Part of a small language model's weights: no biases in attention or MLP, 4942 steps.
MLP neurons of a small language model. Each row is named by its layer, matrix (down: output weights) and neuron, and shows model dimensions 128-255. Each number is 128 + 24 x the weight over its row's rms, rounded and kept within 0 to 255. Numbers have three digits each. A neuron's up and down rows have the sign that makes its largest values positive.
A block is one neuron, or neurons of one layer that tend to fire together. After each block is what it responds to, as a language model described it from the Wikipedia text at the highest values.

L2.down21:116114122097141148143153111146163119082099150126114131164140125140141140116104151103098130103110170120129130151138125166132147105129092136107170126152132187118115149144137139111091124143123114138137111130115148120136142157152116128123103109115126093141097101131115159133131109122129126127175127149092163121134125134124119134179162141119150169125142120125130100127113085117104093098117
L2.down89:130133171115162111117132140143122157106135135094118093146115137097074105112075146103117115115112157133138145158079129117082084116118118154149156096168177086150145138108152143120125127105114118153138088121117178135136125169158122129103115112116097178130142132152095126155101143107123096074104154146140152132140115130165120115114099159159131132142139150132151114187179141119154138124121
L2.down336:120138137171119114142148112142114151171141113123168141129134134139124135138122129145116143110147141116081142116160117090071143111109086141098108133164093088146146118137104122147114125124114129114134133110111141150120131137129127142148167115120074120164106142158110114115188149130169140161157115117109124093125122159157110148111128069094153125152143116125122137124145199166066142104115
L2.down498:086189102076111110115145099114112135176122142134104145198129167133114119144141126146092137152116096102121179149096122153109184137126121120098149125152169114119125137112103110120130126149112120069125097124155102137086139136117179132165147096120108157150115122127119092123125147090176121136108100111117098152130131101134137114139127129156142151138151081124130136130121125130130099114165
L2.down572:119092116084148150120157154147141136111158149086090175101118133111149166134186146134124136129099155134120116131070158120081062113124145145159162150126124125159134089118145148145155130144155086101111129126127130134142184124104135150131098115132141137150115129157101105098128135138113134070140151079135117138095123140182096114076124132115139152130132120141139145157136107108095121136132
L2.down686:158157125149099119115076091129126129103139139128142108095100126137160125136102144119129110126118115148079121133111047137154143124177067194111118100123117107120125155131162129144123117092138092073117092099098103154117122134177124159177131131120147129130138086108160100123111098136123117139118104100151169112159141175153120137145140134169167133078118109114138122133114148169126099142156
L2.down953:139128161106140107135099107107116140092108149156109111118097133143136137133098165128127102146131113122155127154128138135153129178097130119162092112116155135116142133096156136137121152135190126163145159116117177117080137137124128116131135073152107141144151122161074133072133117156128130123087095139136099186132132145136150110120164088133106095125162171171147151151145169106139152183150
L2.down1233:122141106141120118159129120135094169135145116151145146113137165161120134106111133132142127120097125121108141133148118093115164140145139162125157146134111125118121114124106134130131116131096101147102123085142147160132144121120130131124170148099126163147133106128103129091135167107180146138149126114125146115098139133139105109126119168154113175178152173125144135103109109163137137075121
Preposition "at" and word-pieces

L4.down137:129117073113139073104191133119100159104158113135092110122143096157130084120127175088146122128134133120144145113121127157129118099160120156128158149130146141117145132128140162142104142109148131116136126130128100141094138133142122096125144151121134126147128148125128121130141146084165135148121151155123126116115149167133089143127115143161157122103097125101108141110127143132153159123111
L4.down220:145119138094103141135101140104140147099149143110072165166142142123136152095161143091090145127165126127110100141095124125111134153101075106134107109125138131105123153124143140151070173133104163148164102124111133110114130138147107150119111164157154154093150130129133103124108078098109130124103135082114095155145107144088182114119105114106173102137127121162114127144135169123108147145116
L4.down527:131129166112141142149090132141112100117138132147158143137164144102165146167125110134119165129154132144160125145103125151183121106115140160108141153137109118124118152110164163158184104129138128075137125174135165093135130128111108117129131127135138169135133138153090125090111119125114099149149133083105147146157131148150108164153104115105106135159121103121149111171091081076122170147095
L4.down623:131139088128149140136125125135124155129153099085050086086145176100097157129104122086091143109113112137114134131149164139142138143160123167140131103149175098119113118123106108147152157146129154135121103142097098133171146110111141136138150112120143124128136131107148128166130165138137143126122120148132126097131152116139132173113163088108133113161077154159100114105151134137124160115145
L4.down877:125093133175100129130171125115141133137147140100147142073159134133157099132149122112165111141102101127153106140092084102142088125115153149107102090125110142104155151127121111142087147098118143148152125160140120166081115126109085121158126120129131139160109106155141208103153126130158117115146100118121110155090148153123135130150104127127140151138114121164136103112132124137100110122130
L4.down1156:079102159156135134119151098155100187123103157148140162108118138123128129141136112131161118166107133118149143121113113154134178150097100109069121130137173074152106134125107081147136128145098124140128100119104129098110130157107115047130149136133105125107145120099121115119094121115136155162147128111133139106133173074127144100134176111114128148102070116134119129095121121100095103155129
L4.down1225:106094113156143136106117110120135135165109172125164167135139115114093076151113128132170120099140123126104148129114130129145087087141088116127107118103092148136160140170151171145100121148114112168099116144120159139141116179083139138149146154130138090107107138098091130112124110139132101123113156143143163129129152094117132108115138135124153110134119101134116109108112138126137052126122
L4.down1467:146194138132111135159131134111122134096107108164135105125070127126114143151140109120109148127117125128073095182117123126087130113145145131099123127102125122138200144141164127095125111154113119169134114139146130125107084136133133115178113126092163128141120172146090133112078185095118107175100116132105170128154137188083172117128142124110117147139108087100118102132094099135115120126131
Mid-word fragment predicting suffix

L4.down532:141122127176103124104115148129155107136100151128151162118135176130126121105131125154134143152151112111160089119140115133140096136130131112181117149153154077149110181130125126111081126109102140131123120150147124154146123121097143155123089160138106102098088124127122181203135107141159166154132113092088100140085163157113174128156097133108152120156121110108107148178144149084134134148085
L4.down593:113126134122127141147100109121115116149103113109137188169157127102148152132113122106138128117137161155153100165146141101119133115089157148149153124123071170158099129148154119168135141155161151111134139122111095095119102102117135119131130167142124134125111151109095136120146131125121103152149136123134122117165148153107103114143143128092151112126136111107111138124143146133124140122172
L4.down918:155103110162133138144130148094151169125136156109121124107146088177085118129107169151130080121133100125072104113079090158105090118159168124124168138124139116099122103110131141123116160133156129157134166129156124172157154141073147165144138145119115144141127126106131143133117101100166118121151142156102071087109094127154146131105138129116153129143100151117132110172099111123102129117089
L4.down983:142170153131139151138130096124144143104107160129107101109158120133156100102109129113167068151142128151133127107142094161098102154088109094117086138094101150124110103117151116109152148116129099130115114142111098099109167108108150104134139152152135127156123163117143107147126181118102157182157142150111133135148153163113086104126109122128123117129130094101127123144146159135104157134153
L4.down1112:133105152102124141089162092143130087103128146120135112123116102067140097130148148131123174147134067162167105164134111128108090132121122128117150148124108156104154166091128175122114111134104117137096094141110099123102123160143129129139115135124128127132121116107093148122151108101074104142120085102131108089119115131176103099053135116108126152163141128119135131147131138114134096122100
L4.down1155:074116158150156112064132134145141119138114113127141117131151099107111100083136123153169146173154126118065122148110182133103121133130157111177102132145124135179098133191113130141165106110121121097136133169137132144133128132130123113131153119147120110097088125112140125138114113125098143102098181162123126131120152161073144112105116088153144114094139123143115141111161142132113177140102
L4.down1181:169123136134143130142130160098113108110115114127182177122139096124088142145131108128152100164146077131136154149131116115137138111153143151158115157109117091129139133125159179106145131144168128110138101108118151107089118163087153126100135123125095102103135159167162125157151143090131116058134114174154156063125112131125150149088130098101148126142139145117152130144165151147108124134114
L4.down1244:119105113155106135097118150109128166102122084117169172103206131158144120140160119099106089140111145114129121103119138108136135141157156148077111135151138132122137090147134121139089086133170157099133170158106107114145128092117123103125121106121117079117129075125115142132129144150148159143155127107134161130155170116151110111122131122092185097146126167148157118148123141114139140120088
Country code endings

L4.down293:127073135123118099196092101157134095096129085107108169131098139156129115123114151129160143109099151105118126132140114150111124152117099135072156115085108158143097128095131116139134122072123156104131125089099152138176098124119097156130131111166115150074108160101156116089141151143090133153124103137137186123136122154119095187104086120153148117096125102101110138133106117078111101151102
L4.down348:129127097125128117111178138167107099143110117143147157120145140157075111134105175091159158107127123142117136072119131108111142129114104132117141142127102144146104088155154146141171099143114111145114139138132081117140165151149141113150108081128144164125081115100123152152153170138106128163113108151130115152083122165141103136125093209091119144137129144105187104149126133125120121115115
L4.down472:116090095098125149128118089095135179103184132123143156115121164120117150167120122158113132134133152126099115125155159147094122101098135114092130098139070130147132146133134126137135125101080178144129152117133175157097122135156164128094115119132088160101145127116147115141130176149100141103144114129118139127112136131156131130098156119131104148081123092144116100144103134158104147118104
L4.down546:096147135134132109076133108160111116183100159125140127154148171144134112126124136098130162127168080126115115134107126114101141123183132101088140121123140130119112139150148133162097154105129101104154104168134125103112154111134093118134115121117160124079113120099122128155125128121154143150126104143073057130100153162109126112125129117087136162091165140131133119150139144128079108148121
L4.down554:091124111129109103116128100134152118089103149131132128089121149108126119156124134106105147133099103134133101136107107111112128107102118168159121120122152126149132103167164122121136118099121176144116109101116064153131172140136125126130167091113131124129109125109107134166141108156114100143091140142110146164115130208114140124126135117146127140153147125073159098161164093164141136170149
L4.down632:129099121133126120120174126120122137137144120151134151123108139160133140157147158142068106092139118147143097078138116116060127130155129153106178103084118106159098128154152116150169156136100144101115105115139084140072099143109143155137141165158152163139126154103122124167134198106102144149145140087087110138131117130107159151139162177115110188144146106095133122135143128117130067131111
L4.down1200:115118116137159107137161121114100134097119125097107133132152162163092112176120158159165139152112124110131145125104128159151127147116106080130140141145151185135114121075088091120121120129176128165141086135126107127166134139163141142131105110104152131153103146153102141113118113124150146105100125113171147066145155095160140149123113137142130116128175134176140108151155106130098111132125
L4.down1304:139114136109114107162118121110136110164166110123116107161085103134122133138121153145123158126123140152148112071149135126145176107129096143138145124149138165130117121115109119091144119161114097153136117102134151147194177119143152151085162118126104107156154146132120161102106113177093103151157152190127144141126143086102114118130143141166113151119118129114095142159105034138106112135173
Title-internal function words

L5.down911:122168131114082118123146114127127113107127111119156080156176129101150109143151128127154141103138098137170122120102133124137096088142131118138149084130126130158140124141115138091114114103121134156138160142150145065149170110118083117130139129111159070114070114141091154144117102123162074143114160133147107116144147150174156117123118119134153150143152126090123120156103179104133118130150
Mid-word fragments

L2.down25:118128139135146099116153149167110105122136133143151160124136144158121124130128109121111150135117142191119118134108108124138101102093119106114148113104104160086124146163089095158101140130142075131100110090081108097155114151112096119128132138104106078146152128151095116106119128116145121127138168172143078141154156147138141102169160139177118127143161115144133106147116144168118105126181
L2.down30:157125139133132171150168182116107077152129150116057159171131126153129147108103113131110089121124119109100113110131098116145156130134100140117168102154114090161117139161173158127137099098128113129126139124126116170159109141163132109115163119111090148133111128116105086121090134143077131135122132141151101085123166150166136141132121129133124128165152123095120105131157116100150104154106
L2.down472:110150119111120110114152124168138190149093093121093132150135135101121116106110080156129176109159094103121122142098147100134168155143132042123094134108154114162132092132136171151083155131109145146061107158109120127110129142135142112144127140137126084103086133133112142116127100138094133165091112141140108148134151117126174129145119109117142125149132138121144121086106170122142115124100
L2.down559:158152126120150137131101144161096109121118137114124088112131128106129107125143114061069154148118115157111139123156118138123120130124123131120120137131111137122081150120119122113179156147140138162134095148092154118104142143079150105168136150151098109100138130154104100090123160098114144114142124115155137111155092127134066156129162137151114083109124107149169148130138118160155120159151
L2.down1356:118116134146130129114136128110128156133120122073108103111105149196151145167129150132077138211160132139113089119115093117128118124144143121102129187138090106137122086124156152161110130170071149115109079133158141133142191114162121119171144110129132117164117140145131119139105118134134137119133125129127109123126121136106136165144077116145118142128094124140109107099130083131107145075162
L2.down1484:105079110141137150128106119117141153119154125127124144126155155142094176129165128141126119117100138109124152112128111101141155144164113134136111071120113101101139113109120130106102111133145127131107102116140121138090127131146111114082121127141143133092128123076109155146131137210168137120144112129133087098113110073106169127132151102161144139148099112121155115171103131150117150120166
L2.down1513:138092144153128124090195120132080123121125146088109140110155114135128080145109171116146100156147124107109132140143131058137122142142146131057140085096134124114113144131123133107128129151152165133111131134170138104150117139137140101151159094177125153131122156118132140171144144143098130113128113109138157098122129124145142142137129107127124100094105116090128100111104118127139102134129
L2.down1531:110128156142131124127120163118122139136120134143135126131095172151134076131143093146080154155122159110127120124147121112095149107164080112124156129088140081138103164119127151126105115170098152142152105119152153144143117127141121158117099151081125128145141120150144163148102108203125163121110104116083138131087101130160100111130113133156128107124176117121082140164126148107138124068165
Mid-word qu fragment

L5.down1483:114198095121081127144131104112121148105171111113105132106160139097123138153138083096185050160090168155111143101119108166158120150128103140137129116092132106119117126135166122116132086092143119118169152146117140116129162090106125137140126168135148136097090076149154155130068162114139098142123127137115113110119135114150174129102127137154134136119139125104143157134152163142131165098104
Country-code and acronym endings

L2.down161:138090100117147148148107128116105140082105119142107143147125127129078140109108120126174115141051148140164121107180124124133148156147130111134129173114104129145124148125161108122130127129177136120125123124150143145142145162160136147139126143131119127140090128101109136125123150135143115150091111120147135132139100109106127117159055055086070128128119116154133156141103125136130126107180
L2.down203:144136181113133126128126187099121106127167098104167146187105114114130093125134141169119165132140162115159130143143141090144158146149122140172147139131136118116137101037108136137119142113141127159108125128110090136137177139107102142128122119139164133130166125132150127143151097140092072145132131093110152139128151153083117139117129094096148117111121158106119103110110173107117150110112
L2.down305:136151106152128120102144143130161117147141094095115146082137135109102147099123118146129155136153106078119109096153133127153159130138157107149163121075137144151142106123137138152100073102084099113118159110107145118137089104116126102093120157125160095096136152106118126140128145071186109124142102093137125137129150127130108173144150094155105134130144103159102064121095137111141113103140
L2.down452:094131128133151146148107137165116122123128168104098194114098124161158149139122114170102117158130131124124117163115133148161098181147144143123143162185156133118142132085112125137126153139124196132135118168127100119146113142099127177142144144132136114194099187090097130166114095141113163105157171117176103142151132173116151126123089100160132163112128104111149114115140111115168151114093
L2.down576:154132106123144073173172095139119108145130115107108171129095168181133114092160128158139096128165109124134125097195144136113120119104113129122130146131147129105127109122115124131106159166092139134121163154119181171159087115112114081100108154192127137146148080105113134117088129107125119124152110149117145181109112132159161128153130136137134138082146158132071131135173114094113127132112
L2.down877:158131099143129140107161106124133097082107118135115083120112117179153094101140153119112146160102137185086126113116105145137094117142136118183147147117063099135108127126105151092133134139126151161121161101077125154129112154090147124127101133087147112135142118152144124087145161139155098148166128085142075150138097129114117102101132127190162109173186109149152144100143147127143091131159
L2.down1288:073117129124159126095116140106139144147114131133139121155125134130146104123139119191074124152094143090162139157156154121140134083135100097100119155106131122137148172110123128190145120087098094147178138104132174148087125104096157113118148119157130097107130124111151134126091114108088119139142118135120081126125158117129189139100126120160106151160136150108142104137078123186117129054154
L2.down1472:140148162149120134181129148173163126099126110147110149135127139101112133149112137143089140141146125165176123178152112116102087145093122126136133104152125124158129107158166080164185142098116112111123135109101156172125118166152147137150114127112142123141118124126167119051137118132151137106122134117128135129114145146130108146146104157112096128128140097145080098120091158139137107110105
Mid-word letter h

L5.down577:157086130115132134134114098136163166113143128131141079139157180110126073134136114136163096147115092098107131121127091155107162110137102175124130112096129103131150124124153153081109138081118123156136118109115146137123090116180132107092109142109131125152121104142152140074115139123155140124185123158125155077148116113128136108138135118103166123130160144146134115095134136092126140127134
Preposition "with" adding attributes

L4.down23:166106096104145095136141149102096137122116108120114151154168084126087095135100116118191114165135118110116144160147115097135105119140116130147095100129162131159124117136140150133152142115117115083131115168074113121117147104152158134149152135131123149133096099152147154112180124171154135135145113112162123113094122139112131114119131126126159104090124105167150157081128134138127119123163
L4.down36:182128142159155129103107113118105094112142109092153128155120116152120118126150116206101103107137133089097201148136153121151138104109120097109105108125146153158132077155055149130116121106141133171159135074103107157115125111094127126133145103115137131079137147114113148120130184109141085100163145153140145105132087146120126152138130093127101092137121119129102145142090130130128111109117
L4.down322:145125122162155092117105133138137138118145134144160104146119113112133102154152144124094143122134146131149161121086148137111149116136150145139153133167121121119157171141110148134135120141131111103111151137168083106167141122164123158136140106123124147084132148148115098094118123100111105123124139118132120127098122116130135147132118155133167146127143129138111161130154136102121166120117
L4.down604:086123122106120131098149137130113099126119109110160160111170116132177099139122118147084187117109163111142076160125098126134142110141083128061093140094142124187086139118112137119145104087132103141138116143100138150108124107100077109148145127156132098152116158100120148092170166092113130139166151126143085135194154117133122104141117085127119124159146156123173146145135130101112106137125
L4.down1023:156160126132075181107119105126147159132134110123184130089117153122131128135076175116140105148150117087118090132110096126141107133144132136136163135146112162185127125141110147137158124130071143123136112129092142140145150124057138117163117138104130118140111135149111105107088117103131144103106140118118126148135150154130098149139126129118100142096114151124112164115125087124105106127127
L4.down1232:139096163134127126121139113129142128111132106110122126171140088111087103142176156114096118101185128154154125166099133143141113146173124147123136103040077156165110098122108135110134119134101106106147179133113070115094105142125148132093152138159126153151126156094090143128178114108150113129162140153108086078163163114143134128128143108101138127116131095141157102155108146132101171148151
L4.down1273:136124127071132104138127138154139132141127121127113132142156144160151143090126130167114131097115164102078139144100159134130148153107136131108138128177129115102087130106086142152120103085116148160156150100139122132117124143120172100149108116102157098181141126116090171144111111145167089132101124117099093144155121076121119099140153121176185103118144132135141118152163160152109125103138
L4.down1524:108090117119127156171169166132124090097153123135098115140148098115158131145141103127105117161097143147144150086120127094104121159107121121107114144116092162094077177108103168143136191093072097139076116176138087110141145104119122126138162087137155149112141089144096128129146136115078102124131126114114125133106130135167133113166095143149125110139129113126135134132090121099111123158114
Mid-word consonant fragments

L5.down352:145131100083133174145154112104098129129133105133143113136116135175154163112098132131157091105109133127090131164145180119110125155122122137113150171121145111129137134070093119114135106133134143122142138102101121160119123168148132101122182130126077125124122091136136109120102140113145118147078124116089148139140102123097123125147134134168145128131114127174142075132105132157138128053141
Mid-word consonant fragments

L2.down41:159137116139086139124121121124154128143142073172106145135155103111125131134131125125080076105118100140146143149135129093155128143129119112142157124168164117102155122096145100096112178104111120145162131119157103146142137138131136127133137137162142064147135148133121085100131128186162091119188124127142140089127136090130112126144122176183157146155128144097137130130147115150133140129080
L2.down241:139129125124108110151073133080119123153100122160123153116145104118142120171102163104180141125130132129146108149133166113135150149097136145135129179121158145124126113110153117136123110104144117154112137146184150144103113121114139113085155126097133127169079097122119149137139141126154100110124153140110132144104165143114130114162121136114162111156106099178152118136082143148130156143098
L2.down362:130129081161110144115136097106146108105143156108090151159160124125129118176128100156117116132155148089107118147135115071097150127137114117102113152109150147119137126119107146137087134117132122092128119101174136153159114183125208164117134093110106138135079149109118124141134128134176089141122122158158123129089122079123060133067093129108115142096148178113150109134086114111129153132142
L2.down363:129143122110105140152085121150134100108143114127126137143154132128136123109124144135105095147127111152136144175155154118133139179110129126168125122104091089110120103114168132120162123110165166150111153126134139154132143154101094094104154126107126130165106165159127135122099106122146130101163118135128127108112161152102135174138113114179132134139123145129155110139106150116149153138119
L2.down467:159086113152152125118122083117088101152123119149143098133150088124158149156095153134169140110130137122155126157095071120165157133095094152111114107130121142111128092167117194093111099072124112131145111139100155121150162127123126074112149141132122133136174114131144113117121114094199162118147118116139132147125149129083127101121141113144158133201119162117144113129120216139093128152120
L2.down548:100135165116144091115126143115132108135124166152129101132113153101143117140169160161126174188162127113134119092136112153137104117153146168108131121169121131139150107114122103132092184117148169132142099139129150120115105129143122144124139101132154116124111117101165131140126124113118100086099110116132159123107146126104104134132151113100104136139088121153133098130112125131159117132134
L2.down1274:115127144143091133156157161127103143125094144140149094157137115129124109143148109144130129138137120136138126094133172170099176128121151078111131124145128124174113170126123156062086153139102147116114104139089120150200145153091120114135144090139119119155122125137127105121132088135105142110099136104120161130145159093116100159104088104154072135120107115109173091158134115099141143161121
L2.down1438:139151133114129098168103122157140132145140122150163151148131105129084120153145099164143100118153152122174123156150153147145120138120134104106160129116139111112159104154193136096106110145136131142160167126106103143137151097102123135103099129102178069191123186131140110133120140161122116113142122132162143121105096145126181141166095145094165138111114175131118143143114140157114159135090
Letters inside acronyms

L2.down259:111131152137119137113114138122145140083105124129142153136132166117125113130155120142103146103163141142125129128137137107140157152129135145166161128107175099156170125095162105142098142135127078139130129103141123108134118154096100104154161127139162151134137129130116123135112086179170142144138116098149176135117118121138133150145090161090129111086135112134138111122156133120114093145078
L2.down680:142140129140159136126099152097133168166124152044164123132182096144149117075132130134170111143124129125130083105137192142110142119135131151161177149176197124137173135119124125129089143129152132157139125090163132087090120122134135137088104146121100131100130136082128156135125125156134144137138141123124138171113144141120103114120146050125123122154125102123112126127131130144115148130141
L2.down850:145162140099126139151088115135163148145101120141088132120124136124158116121161132107151124144120127079165138130143144148087154120138129138139126167151175140139146170153183135183121155110132146112103133165122149087161150156103102090161116116139124075129133130091137141174071107144111125074104134129129132122138097088130115108144120139104105138138117125143139176143114203153173129139139
L2.down937:143132134089061133149145121110159113126151100148145165119133145134145129165101148096131143178141141147111126101135107099136118122132134166140116187152111169106092130145144140155144141090171140131119122108141118112105116121102124128151054131117116137119150134140090141125156147163098112166143165121124171096134139128109188129091170170097156130105132130095125126090126119143135141155126
L2.down1085:133125139075147136143148148118115135100071174107130115170116085161119114133114111131079124118121093128121119116127121128099121121120138137111138133162104135128183119117136108146108095102116169189129186104115146125161129129138107097135125136096135153087117135120080102118151128126150109126151142125138131139067164135110117144120108133172114111097117131132152121131147108187107129099125
L2.down1192:095143170171125129155110141154114106139156167123112141104118139130136135160127131132179142147112162090127143072171094122125132171107127112161120128161133083117118160123136120141140091152147156134095129140116081108120086138157085159101139109113091106140130127178157105134126107110157152128141105133164129140129076114132099129125140205114099144134085118140154106108143109090108110156139
L2.down1234:097103124113115148107105145141158128117121142127118118074162138139185124105141162139179139189151124135144112185100143141137153125158134135120159160156157123075162133114120152130128116134084110147120138137151133171155149107155095096129148140135130147148141164113129161087162139122135112111170111094131147146099120128157064182141118141125172124120140133149139129107182094122113159131114
L2.down1275:097140108141130178161136125130120154158115105145144112160094102131128123070128174149184138104140109128080113118117137106108149130105114158103137140171136080146134114108136136164099123132096140122163111139129153162149133115093134097148118137125087144100125142130127147068160151106079131087186079139140137139120126130167080144193171110173128133103116135094132137096088143162142126113112
Main verb after subject

L5.down434:117101145117126132135128134138122107138138099144104133116164110067164060100125164106105133099111185135140148128126126112150176118124155138140086125115114155170096131158131147141115147103152136097120151116152102111131109169166128116132139178113123150151124122134115103167159118152069127121097115154107128137088118175126111128120132161182122127100133136108085126124137160129111139123137
Mid-word verb pieces